python train.py --num_attention_heads=10 --norm="rmsnorm" --norm_place="pre" --doc_mask=true --train_tokens=381000000
MLP neurons of a small language model. Each row is named by its layer, matrix (gate and up: input weights) and neuron, and shows model dimensions 160-255. Each number is 50 + 15 x the weight over its row's rms, rounded and kept within 0 to 99. A neuron's up and down rows have the sign that makes its largest values positive.
A block is one neuron, or neurons of one layer that tend to fire together. After each block is what it responds to, as a language model described it from the Wikipedia text at the highest values.

L4.gate158:53 66 34 52 61 49 60 73 61 71 47 19 60 55 56 24 43 48 66 47 28 53 63 54 45 76 50 61 36 72 52 71 23 55 69 65 53 50 31 45 53 34 55 58 74 67 44 84 57 59 61 41 55 72 18 38 59 61 70 47 55 57 59 53 42 48 64 55 48 69 57 45 51 33 38 70 55 56 19 59 24 58 64 63 54 46 35 61 62 72 39 43 57 45 67 67
L4.up158:68 53 62 49 34 23 49 35 70 50 30 49 74 81 23 76 50 48 54 52 38 66 52 71 57 48 34 58 61 44 58 69 33 37 89 30 42 44 44 42 33 34 47 20 55 68 62 42 62 11 45 60 24 42 46 61 46 67 53 48 41 40 57 40 58 49 54 42 63 39 60 30 26 23 58 56 60 58 42 54 50 57 44 75 30 55 55 45 70 62 66 35 57 43 49 51
L4.gate258:70 43 22 29 51 47 63 97 55 49 61 43 63 57 59 40 63 59 71 54 26 33 57 43 47 46 32 59 37 37 62 64 36 70 27 74 40 62 51 23 54 61 51 47 65 38 76 33 57 36 56 56 26 47 68 33 58 41 49 31 47 23 54 75 64 26 41 58 59 46 44 62 76 52 54 33 48 44 41 52 45 70 27 47 52 59 48 61 52 61 34 61 35 36 52 64
L4.up258:72 50 32 18 43 44 49 66 58 65 55 61 57 49 49 31 71 68 60 39 40 54 56 41 72 59 59 56 37 46 35 64 07 46 59 46 59 57 33 30 43 53 18 64 35 43 53 66 62 52 68 40 50 55 38 59 48 37 42 48 45 61 54 87 48 39 46 37 86 31 28 34 59 47 47 46 64 46 33 47 50 22 53 88 58 34 48 41 73 65 53 26 31 38 41 60
L4.gate349:53 50 32 41 40 49 43 50 60 60 53 53 26 63 63 47 40 33 43 33 55 10 33 49 60 37 64 38 33 32 85 22 54 44 46 56 60 19 55 49 52 20 55 37 75 29 39 44 50 69 28 22 48 57 73 68 66 44 79 63 33 44 58 53 49 49 59 23 66 47 32 41 45 47 55 58 44 42 57 46 42 58 24 31 61 78 58 56 52 50 28 50 72 68 65 34
L4.up349:53 70 70 40 60 52 21 40 47 25 55 57 31 48 45 62 29 91 31 41 46 43 39 51 66 75 58 56 47 53 69 61 33 77 61 47 58 33 83 37 37 36 40 21 43 50 43 56 48 77 50 74 35 46 62 53 49 30 66 42 42 74 65 38 39 55 50 69 62 59 07 42 30 49 33 50 52 47 24 32 63 58 48 58 74 74 54 47 55 75 47 67 28 62 42 41
L4.gate779:65 47 40 26 41 58 81 50 58 40 36 30 42 49 62 70 45 52 40 69 52 29 45 20 35 51 76 53 90 31 45 46 28 82 29 37 51 35 42 74 57 54 39 56 76 12 91 65 41 32 48 59 54 59 24 38 61 39 45 45 58 37 69 67 62 43 54 42 66 58 79 49 57 41 58 46 88 33 12 56 53 62 54 52 62 71 49 46 67 32 44 34 56 56 51 38
L4.up779:76 52 22 17 46 75 57 64 39 63 50 37 43 07 29 65 58 77 56 41 42 36 62 49 36 70 63 46 54 28 51 67 33 58 58 41 42 48 52 50 49 37 62 36 66 52 76 71 46 57 56 07 72 49 53 64 42 50 39 44 50 47 51 53 51 53 35 61 64 47 70 48 41 45 68 61 41 46 33 55 68 56 47 33 45 36 60 27 50 76 58 64 42 32 49 43
Description: Word-initial p fragments. Mostly a lone p starting a split word (p.m., pivot, plastic, placing, pad); also numbers in stats-table cells and line breaks after article short descriptions.

L3.gate223:29 27 40 55 69 55 56 54 89 71 59 48 38 59 56 57 55 28 49 46 48 55 55 36 28 50 40 69 77 25 12 65 36 68 52 59 48 52 73 55 83 49 52 59 33 45 63 04 16 60 66 52 53 74 26 46 94 50 38 55 68 50 73 48 29 49 47 53 45 24 39 89 77 49 39 38 70 48 52 27 31 57 66 56 24 35 58 40 42 34 49 34 62 79 41 80
L3.up223:55 66 65 45 66 72 42 55 36 46 39 49 34 67 41 33 38 39 61 37 41 49 35 59 90 17 35 52 51 68 47 78 34 55 50 30 51 48 60 20 38 58 48 93 36 72 59 47 36 43 21 69 37 57 57 39 34 81 50 41 44 50 65 61 54 43 60 29 40 83 76 37 42 61 53 61 71 67 37 68 47 52 29 33 49 70 40 46 68 54 54 57 82 41 68 58
Description: Time-span nouns. Duration and time-unit nouns such as years, months, day, centuries, often after a number or the, plus pre- prefixes and words like began.

L5.gate6:33 27 58 17 60 62 52 99 61 66 81 59 44 67 54 34 47 52 58 23 15 50 46 57 66 69 43 41 58 46 53 44 51 46 32 65 64 58 52 32 45 48 29 34 24 54 61 76 65 47 38 53 59 39 57 63 27 40 67 61 61 57 58 68 47 58 58 49 56 43 35 56 45 64 40 63 55 29 49 78 65 37 28 64 47 50 45 53 38 66 46 36 23 56 30 62
L5.up6:59 49 63 72 51 45 41 60 45 51 44 30 47 43 35 20 44 88 62 36 62 54 21 54 55 54 30 26 93 57 51 46 60 37 55 29 41 64 41 70 68 70 36 58 40 71 57 60 55 45 31 78 48 53 30 84 48 77 53 51 63 61 71 30 60 51 53 39 63 61 43 21 68 21 83 67 34 52 73 57 56 42 40 31 58 48 48 32 46 43 56 69 52 45 53 49
L5.gate7:47 51 22 45 47 28 61 65 44 48 49 67 77 60 60 28 70 57 64 34 53 66 63 53 41 28 45 52 61 77 18 44 47 64 47 54 67 55 72 59 52 48 50 45 42 54 60 58 62 50 53 54 37 64 56 35 65 52 67 74 45 31 56 49 28 35 40 64 34 23 31 43 42 60 53 44 48 71 65 56 61 23 23 27 15 53 30 40 34 34 73 54 55 50 62 53
L5.up7:45 51 30 46 62 31 37 58 64 66 73 71 45 36 65 27 53 37 41 55 22 71 32 58 66 48 48 18 71 68 57 68 33 39 45 40 67 39 40 62 61 36 38 35 46 35 59 44 78 51 59 40 54 31 59 55 34 49 50 57 46 30 67 68 64 77 38 62 68 52 55 52 43 82 51 38 55 64 48 37 67 46 28 43 35 38 40 27 46 54 50 44 50 27 38 46
L5.gate53:71 37 26 47 77 50 84 61 63 41 54 46 56 48 55 41 65 58 73 42 51 41 79 48 56 64 65 45 31 42 31 42 33 63 26 43 57 41 65 49 28 53 32 47 40 43 57 77 55 56 54 96 84 75 75 44 37 44 51 61 36 28 62 54 48 20 29 32 50 39 57 22 44 56 63 03 29 30 65 47 57 67 63 38 38 46 56 60 61 62 53 44 61 62 38 61
L5.up53:66 63 66 29 65 42 38 66 44 43 59 43 38 49 57 43 53 51 34 31 38 43 43 49 77 53 72 54 54 62 73 45 59 38 40 57 58 43 70 62 69 59 41 63 33 49 39 65 65 74 48 45 47 37 54 52 46 67 55 56 54 52 51 62 55 75 45 50 19 40 58 46 57 47 64 70 56 32 79 27 51 36 55 48 45 51 51 50 25 41 62 76 40 62 40 61
L5.gate566:48 52 42 75 70 31 31 84 45 55 43 47 60 80 37 67 35 47 61 58 57 45 34 67 61 44 77 35 59 57 54 33 32 60 45 51 45 48 69 35 56 38 26 55 51 80 65 79 80 41 52 64 69 53 55 66 47 64 61 44 89 73 70 58 35 41 30 49 95 55 47 57 37 64 60 40 39 60 57 58 80 66 45 20 35 72 42 59 64 65 39 36 36 41 35 72
L5.up566:54 52 15 41 41 41 52 59 30 39 65 67 49 30 59 26 43 43 66 34 45 61 63 30 32 43 31 37 57 30 65 41 38 56 48 57 77 41 54 46 56 75 60 65 53 21 40 48 39 50 51 45 57 50 51 69 57 66 21 24 37 32 55 45 78 44 48 20 24 32 43 29 55 41 56 46 29 57 68 31 36 50 54 57 41 38 20 27 21 39 60 69 37 46 51 40
Description: Mid-word subword continuations. Second or middle pieces of words split into fragments, especially after short openings like me-, So-, Qua-, as in me-an-ing, So-the-by's, me-as-les.

L3.gate233:51 61 46 58 72 56 95 76 59 35 83 14 53 34 50 38 54 44 55 47 66 63 29 71 59 40 39 69 42 42 78 28 62 31 60 66 64 39 60 41 66 22 51 72 58 33 70 62 40 77 75 60 82 42 45 30 38 70 60 24 40 61 75 59 47 62 57 62 60 34 44 43 30 68 50 56 35 35 40 38 40 51 65 66 79 43 49 77 63 60 59 34 69 67 31 71
L3.up233:70 49 42 44 48 39 65 68 51 54 28 52 55 21 75 30 53 63 22 53 70 14 52 38 50 79 64 50 74 47 33 57 44 31 64 42 48 62 33 52 63 68 21 29 62 16 61 49 57 30 57 54 59 44 68 44 53 41 63 63 28 44 45 37 36 44 33 50 41 81 52 63 33 65 38 34 50 33 75 15 36 64 37 48 83 72 72 48 78 67 36 52 60 42 63 53
Description: Mid-word syllables "cu"/"com". Mid-word syllable pieces inside longer Latinate words, mainly "cu" and "com" after a prefix, as in pre-cu-rsor, sub-cu-taneous, en-com-passes; weaker on other word fragments.

L3.gate396:51 53 48 51 27 23 22 51 32 46 58 53 37 56 55 62 41 53 53 22 40 53 53 56 63 39 69 43 46 44 55 32 34 40 30 51 40 69 64 37 47 37 49 49 66 48 65 30 61 68 61 35 27 48 66 62 59 58 71 63 64 56 31 42 34 08 61 58 30 79 74 53 39 56 60 51 58 49 50 48 54 79 48 41 76 59 32 42 60 32 18 63 43 57 43 25
L3.up396:41 51 47 45 68 39 60 65 44 49 14 38 63 50 24 55 52 63 41 34 62 42 45 17 40 35 51 65 53 30 50 42 60 23 51 57 52 61 46 43 45 57 32 46 71 55 50 59 29 45 58 57 50 36 42 48 46 46 63 58 39 60 43 49 43 54 61 32 70 52 40 54 63 48 49 75 53 49 32 42 73 45 37 59 39 62 30 62 45 44 38 35 60 39 36 57
Description: Mid-word "th" fragment. The word piece th inside or at the start of split words (me-th-ionine, hypo-th-alamus, epi-th-et, th-resher) and ordinal suffixes like 16th, 2nd; also weakly other mid-word pieces.

L4.gate460:60 31 61 60 71 53 55 26 58 40 27 54 65 83 63 52 51 54 33 45 41 52 53 67 67 58 61 33 50 56 52 50 50 32 44 62 26 48 20 54 51 44 41 76 71 64 55 49 43 27 57 49 56 27 47 36 76 39 50 65 63 47 52 46 66 30 66 53 32 43 52 85 22 50 32 73 44 65 72 52 41 49 63 48 33 54 34 57 73 54 71 49 49 80 55 58
L4.up460:65 65 49 46 61 25 73 41 42 55 23 45 53 56 33 81 26 20 47 63 41 62 46 42 67 59 52 55 52 17 85 55 25 56 49 67 56 34 50 63 58 51 35 61 41 64 80 53 77 36 56 46 50 58 26 50 73 74 59 43 29 46 59 44 44 46 66 34 37 59 67 60 30 54 45 53 47 61 46 67 42 60 53 63 44 61 56 59 80 40 62 48 52 81 56 59
L4.gate521:35 44 72 56 66 65 43 53 60 38 47 30 55 47 42 63 80 53 45 58 54 35 73 47 78 49 70 67 60 22 58 61 64 49 47 53 71 50 37 81 58 56 26 44 32 61 28 47 44 41 53 68 16 69 50 27 53 21 34 60 37 40 57 46 38 46 24 71 50 57 37 68 53 47 40 66 38 40 67 30 50 39 53 52 48 40 68 31 62 58 38 74 40 99 58 82
L4.up521:31 52 76 32 78 35 68 47 48 33 72 70 34 23 54 57 51 43 53 37 54 72 41 38 53 43 57 63 63 64 47 54 71 45 33 40 47 54 40 33 52 55 44 59 53 47 24 57 60 44 62 33 58 67 63 56 53 10 58 24 66 54 52 47 54 74 71 65 53 59 57 57 43 58 36 70 49 47 72 40 69 43 63 56 51 51 63 41 80 21 14 52 45 58 51 53
L4.gate535:52 70 26 70 48 37 27 43 58 55 52 35 57 50 42 44 37 41 43 39 49 31 54 55 45 55 53 25 50 40 56 63 56 33 62 65 59 42 52 88 28 61 48 45 58 50 60 61 50 65 73 27 53 46 79 32 61 70 54 74 32 42 71 37 38 28 45 51 59 55 80 25 47 35 34 66 52 44 58 47 47 14 70 57 40 72 65 69 47 76 70 56 41 61 51 49
L4.up535:47 60 51 39 28 37 45 33 12 41 28 50 58 62 56 64 64 50 47 54 58 50 33 63 64 81 60 47 50 23 48 60 39 30 38 19 57 33 62 38 64 48 12 46 52 58 60 47 31 55 49 62 27 53 67 35 39 43 60 58 28 50 31 39 37 35 46 58 47 37 96 57 31 61 82 40 37 46 44 60 61 58 20 60 69 57 53 36 55 38 41 73 46 25 57 72
L4.gate658:50 53 57 63 30 51 42 51 19 76 39 66 63 63 55 99 50 48 27 73 42 51 69 56 69 66 58 73 53 40 56 53 61 32 62 79 31 63 26 64 40 42 49 38 33 88 40 42 44 65 60 54 53 48 62 30 63 48 49 47 55 66 48 38 66 41 76 66 42 57 58 39 86 47 28 62 57 49 53 54 53 45 41 43 56 54 33 57 31 52 15 30 79 48 53 56
L4.up658:34 53 36 58 60 52 42 17 52 42 27 46 65 49 42 41 63 53 69 62 61 18 58 60 34 33 55 50 39 52 55 53 54 21 67 46 41 67 54 54 28 43 33 33 63 43 58 43 43 73 54 24 39 47 51 36 64 42 44 47 44 46 59 40 72 66 61 62 36 21 35 28 39 15 54 25 63 45 33 45 68 57 34 62 38 45 43 83 46 46 37 48 66 50 41 52
Description: Time reference nouns. Words naming a time point in biographical or historical narrative: "year" after same/following, month names before dates, time, season, and subject "he".

L4.gate49:90 61 46 49 39 57 64 48 59 50 67 48 65 66 63 69 65 58 41 24 54 31 58 75 52 44 53 53 51 70 64 45 75 62 61 73 33 30 50 42 63 35 46 39 87 67 62 57 41 46 38 34 70 48 53 16 31 66 34 44 43 58 43 94 70 54 68 48 65 85 53 46 30 55 39 38 36 37 70 72 60 37 61 23 72 60 69 44 62 58 41 40 45 43 38 61
L4.up49:31 48 49 72 68 53 39 53 40 42 74 30 39 47 39 32 48 42 45 51 66 80 61 39 59 42 62 59 68 57 42 60 33 57 29 40 82 28 62 43 55 27 39 44 30 50 45 58 82 64 80 46 45 44 56 52 57 36 64 52 56 51 58 35 36 63 56 44 29 27 37 44 71 64 67 30 59 69 38 28 46 63 53 72 38 55 43 65 42 65 09 55 44 50 51 35
L4.gate433:54 37 38 56 57 59 69 42 64 70 32 65 42 64 42 34 75 38 64 65 43 37 51 41 31 64 37 07 49 99 64 68 70 47 48 65 43 47 61 35 39 19 42 23 25 50 34 38 61 72 48 57 83 76 40 50 53 63 63 47 82 50 47 49 74 57 39 38 49 34 59 29 46 51 27 41 51 59 38 75 44 42 65 52 23 70 64 61 63 49 46 41 35 41 66 35
L4.up433:48 51 55 54 69 37 49 59 35 31 31 63 65 44 54 59 32 33 52 48 69 58 27 40 54 60 36 48 67 68 26 44 48 38 50 55 42 43 62 40 63 39 48 00 18 25 18 55 71 53 24 70 57 51 46 31 69 43 49 60 45 45 44 71 39 48 38 57 60 23 74 31 59 47 73 41 49 26 52 43 45 36 27 54 33 59 68 60 37 35 39 39 15 80 27 43
L4.gate589:55 56 47 51 79 22 27 54 35 75 28 52 57 41 24 66 61 59 52 28 67 49 43 34 59 47 28 61 59 67 34 39 49 42 69 62 60 41 47 66 20 74 59 46 52 39 32 51 46 57 52 43 82 51 85 53 35 64 66 53 49 59 52 78 28 52 52 56 65 35 67 44 53 34 47 55 32 62 53 25 61 37 31 57 42 59 40 60 41 53 64 28 68 53 52 66
L4.up589:59 70 68 44 42 55 59 58 68 59 52 51 51 55 60 14 68 58 24 42 52 55 44 35 62 58 49 54 13 40 47 17 54 57 50 62 58 54 66 53 12 58 18 41 39 59 28 96 55 28 51 47 80 61 72 10 55 41 78 27 44 50 51 46 31 65 65 22 48 35 48 34 75 69 40 69 23 49 33 57 57 55 38 50 55 21 51 37 57 37 65 53 42 44 50 35
L4.gate727:61 54 32 37 78 44 26 18 42 37 49 58 34 31 44 44 53 40 72 43 38 53 47 52 55 44 57 32 57 62 34 24 45 57 26 26 56 74 37 15 56 49 60 79 45 59 39 39 49 41 46 63 62 50 49 38 52 71 40 53 60 54 37 73 14 58 49 31 37 56 52 37 59 37 42 68 74 74 54 54 70 38 64 43 37 52 62 75 21 42 77 31 41 62 30 34
L4.up727:28 52 52 79 55 53 56 63 66 51 43 64 53 49 47 40 39 55 51 53 47 40 42 55 43 83 41 34 99 59 63 40 66 47 71 71 30 52 50 29 57 39 52 25 19 59 31 58 59 53 52 34 69 55 37 32 50 67 51 57 61 61 62 49 29 43 45 51 90 44 48 45 61 58 39 57 23 58 39 63 40 47 43 26 79 32 28 35 65 53 48 61 16 50 66 46
Description: Inside names and titles. Tokens partway through proper names or work titles in lists and tables, especially title colons (Star Wars: Episode VI), mid-name y (Pick n Pay, Ayr), and title-initial The.

L5.gate121:69 52 63 63 93 45 54 48 41 38 44 54 54 50 73 64 70 56 25 50 50 69 51 43 23 64 36 57 44 63 27 31 49 74 68 35 46 28 48 58 59 52 51 63 29 42 55 05 44 44 55 78 49 66 40 60 53 03 62 41 35 67 33 40 29 42 45 61 14 39 53 55 42 59 64 41 66 46 30 58 64 52 38 19 49 57 52 55 58 31 62 60 68 46 26 82
L5.up121:32 18 72 71 34 67 27 52 53 42 65 64 44 44 40 21 33 43 70 30 39 55 75 69 49 44 39 34 88 41 52 54 45 59 47 60 39 71 42 51 64 33 23 69 35 58 73 54 60 55 78 30 22 49 57 58 56 17 19 61 25 32 71 33 58 51 57 72 57 75 64 58 59 57 48 43 34 73 58 63 55 67 45 62 52 75 42 18 58 73 52 57 33 32 65 53
L5.gate175:22 64 52 59 44 94 69 60 38 58 43 68 64 43 49 49 79 45 46 62 58 55 48 50 56 59 59 40 55 54 48 62 44 27 47 36 28 22 55 47 70 37 40 51 56 55 72 45 73 72 78 49 27 63 24 72 40 38 43 61 48 33 34 52 48 40 57 33 43 52 57 58 34 73 46 51 76 14 38 85 47 38 62 82 41 41 60 26 52 78 56 21 47 51 43 58
L5.up175:43 28 36 46 39 82 59 84 34 47 37 74 32 66 21 62 27 85 43 36 72 35 67 65 66 25 68 46 45 33 61 61 54 21 65 67 41 39 81 53 34 51 30 58 50 42 62 60 43 64 69 28 30 75 40 46 52 48 33 67 30 50 53 26 67 47 52 74 48 34 47 54 51 67 50 42 71 45 51 45 62 51 58 47 51 60 48 33 52 51 61 48 15 32 51 51
L5.gate264:19 60 98 51 20 75 24 41 92 41 40 40 42 38 56 82 40 50 51 49 36 35 60 48 69 45 57 40 55 45 37 28 45 54 48 41 38 56 56 35 64 56 77 25 76 40 61 26 13 43 39 57 29 34 40 41 52 30 29 42 34 47 56 50 67 52 33 65 39 54 74 39 26 39 72 52 71 43 68 81 42 32 45 50 64 55 71 39 71 47 45 54 43 46 43 48
L5.up264:46 29 50 49 60 50 59 31 46 41 33 39 61 53 45 62 53 33 56 29 56 30 93 38 50 02 45 59 52 39 48 53 53 55 62 65 53 64 65 53 34 45 50 36 40 26 59 37 32 58 57 46 56 76 48 51 49 51 40 38 40 33 32 47 72 46 67 41 20 50 54 51 68 34 37 53 47 44 47 33 39 57 82 65 58 39 42 53 38 37 46 48 31 23 51 54
L5.gate330:15 39 47 40 36 59 33 57 43 49 47 45 62 57 40 57 51 35 24 36 44 56 68 71 54 37 65 65 72 45 21 57 58 49 53 37 43 50 55 55 51 36 25 53 35 42 66 53 30 35 76 62 36 73 41 47 47 50 40 51 34 80 41 32 63 51 56 72 56 38 49 54 35 48 27 26 27 41 45 53 44 53 48 44 54 54 28 65 66 45 39 35 53 41 33 71
L5.up330:41 56 47 48 51 60 29 27 69 54 61 39 36 74 58 37 55 36 48 74 40 50 69 49 82 45 62 57 62 24 17 55 41 52 64 57 48 65 55 44 35 63 13 80 59 49 52 43 34 58 45 67 41 52 66 51 58 31 48 57 41 47 85 58 51 38 65 51 31 41 37 66 79 30 26 31 39 42 48 66 57 59 37 29 24 24 48 37 68 40 25 47 30 58 39 39
Description: Time-period nouns. Nouns naming a span of time or event, especially season in regular season and first full season, plus year, years, war, election; also digits inside years and Year table headers.

L5.gate144:09 55 72 73 30 74 51 61 21 40 36 62 43 55 29 20 53 54 40 46 59 64 52 47 42 43 91 67 55 44 37 53 51 42 50 69 27 27 32 38 39 28 32 52 61 24 67 77 50 39 64 25 30 57 49 56 59 31 42 44 65 47 55 61 29 61 29 59 39 31 59 37 42 44 57 09 48 35 39 78 39 40 63 77 64 39 39 35 59 77 26 57 92 39 87 63
L5.up144:33 47 54 45 45 48 70 69 65 51 52 41 33 42 63 69 67 67 61 63 27 43 77 59 27 74 29 55 42 43 45 29 29 54 69 50 53 44 65 53 84 79 61 80 56 41 49 33 33 56 50 45 86 46 41 55 73 53 52 42 60 45 50 09 90 55 77 28 67 46 48 67 59 39 73 60 41 58 84 28 48 47 48 52 59 41 45 66 61 64 68 78 17 45 32 74
L5.gate165:52 48 63 54 56 44 46 53 46 38 31 27 61 58 36 57 41 09 31 89 39 54 58 59 42 52 57 58 65 35 27 55 57 41 43 33 57 45 27 17 45 50 41 46 37 52 54 32 56 56 72 46 41 57 42 39 61 43 56 34 34 49 37 60 52 57 42 63 44 36 52 42 22 42 66 40 82 46 76 34 54 61 55 62 52 61 66 42 63 56 55 43 73 57 72 39
L5.up165:62 68 35 60 47 53 54 74 59 35 56 42 36 47 69 16 74 68 71 54 47 51 44 74 48 59 26 54 53 50 49 70 36 62 33 52 55 47 58 37 62 50 70 51 32 53 72 73 40 30 55 75 60 67 53 28 59 61 43 51 46 62 63 59 64 21 60 55 44 55 61 51 38 49 53 36 37 62 39 34 32 47 68 35 59 38 71 58 55 46 31 65 86 42 35 89
L5.gate414:48 55 63 61 80 27 48 44 54 21 27 22 90 11 68 24 69 51 24 15 30 35 33 49 54 39 61 49 56 48 72 71 48 48 45 70 46 73 48 73 74 43 40 51 39 43 60 50 58 61 34 33 63 40 38 41 24 53 31 24 45 49 69 59 47 59 66 31 52 44 57 58 40 37 66 64 41 28 57 71 50 73 81 67 70 70 50 87 63 71 67 56 58 42 79 43
L5.up414:47 63 68 27 26 35 62 37 41 70 35 40 32 53 35 29 55 52 37 54 61 45 65 46 42 58 51 53 30 62 69 48 44 78 54 60 62 24 69 20 38 54 51 74 55 54 42 68 25 68 61 52 55 42 63 70 35 53 52 67 35 31 25 58 45 69 57 38 48 11 59 40 37 38 43 27 48 50 37 57 80 44 33 48 31 29 60 56 51 67 37 30 68 52 69 57
L5.gate585:53 48 30 44 82 66 70 66 30 39 69 52 51 39 65 44 52 64 74 33 33 75 67 72 56 57 53 66 63 66 46 53 31 48 45 57 67 56 54 70 46 48 51 52 37 50 54 66 52 55 82 23 53 58 63 59 55 65 52 17 63 47 21 77 47 40 54 40 54 29 62 45 26 47 48 28 72 59 39 38 40 23 54 67 44 62 53 51 48 75 21 65 44 39 50 59
L5.up585:44 59 42 63 54 42 74 45 37 42 49 45 29 15 49 41 66 40 66 67 30 37 53 57 44 26 46 50 52 60 26 58 80 45 51 62 48 63 46 59 36 34 13 50 31 34 34 61 37 36 87 34 49 73 42 32 51 50 47 42 45 44 54 46 41 39 58 25 58 40 29 69 55 63 61 28 59 87 33 39 69 20 49 71 43 66 60 26 50 77 17 67 42 53 38 54
Description: Mid-word fragments, table "Pos". Inner pieces of split words, as in Ex-chan-ge, En-tr-ance and con-du-cted, plus "Pos" opening sports standings table rows and "No.".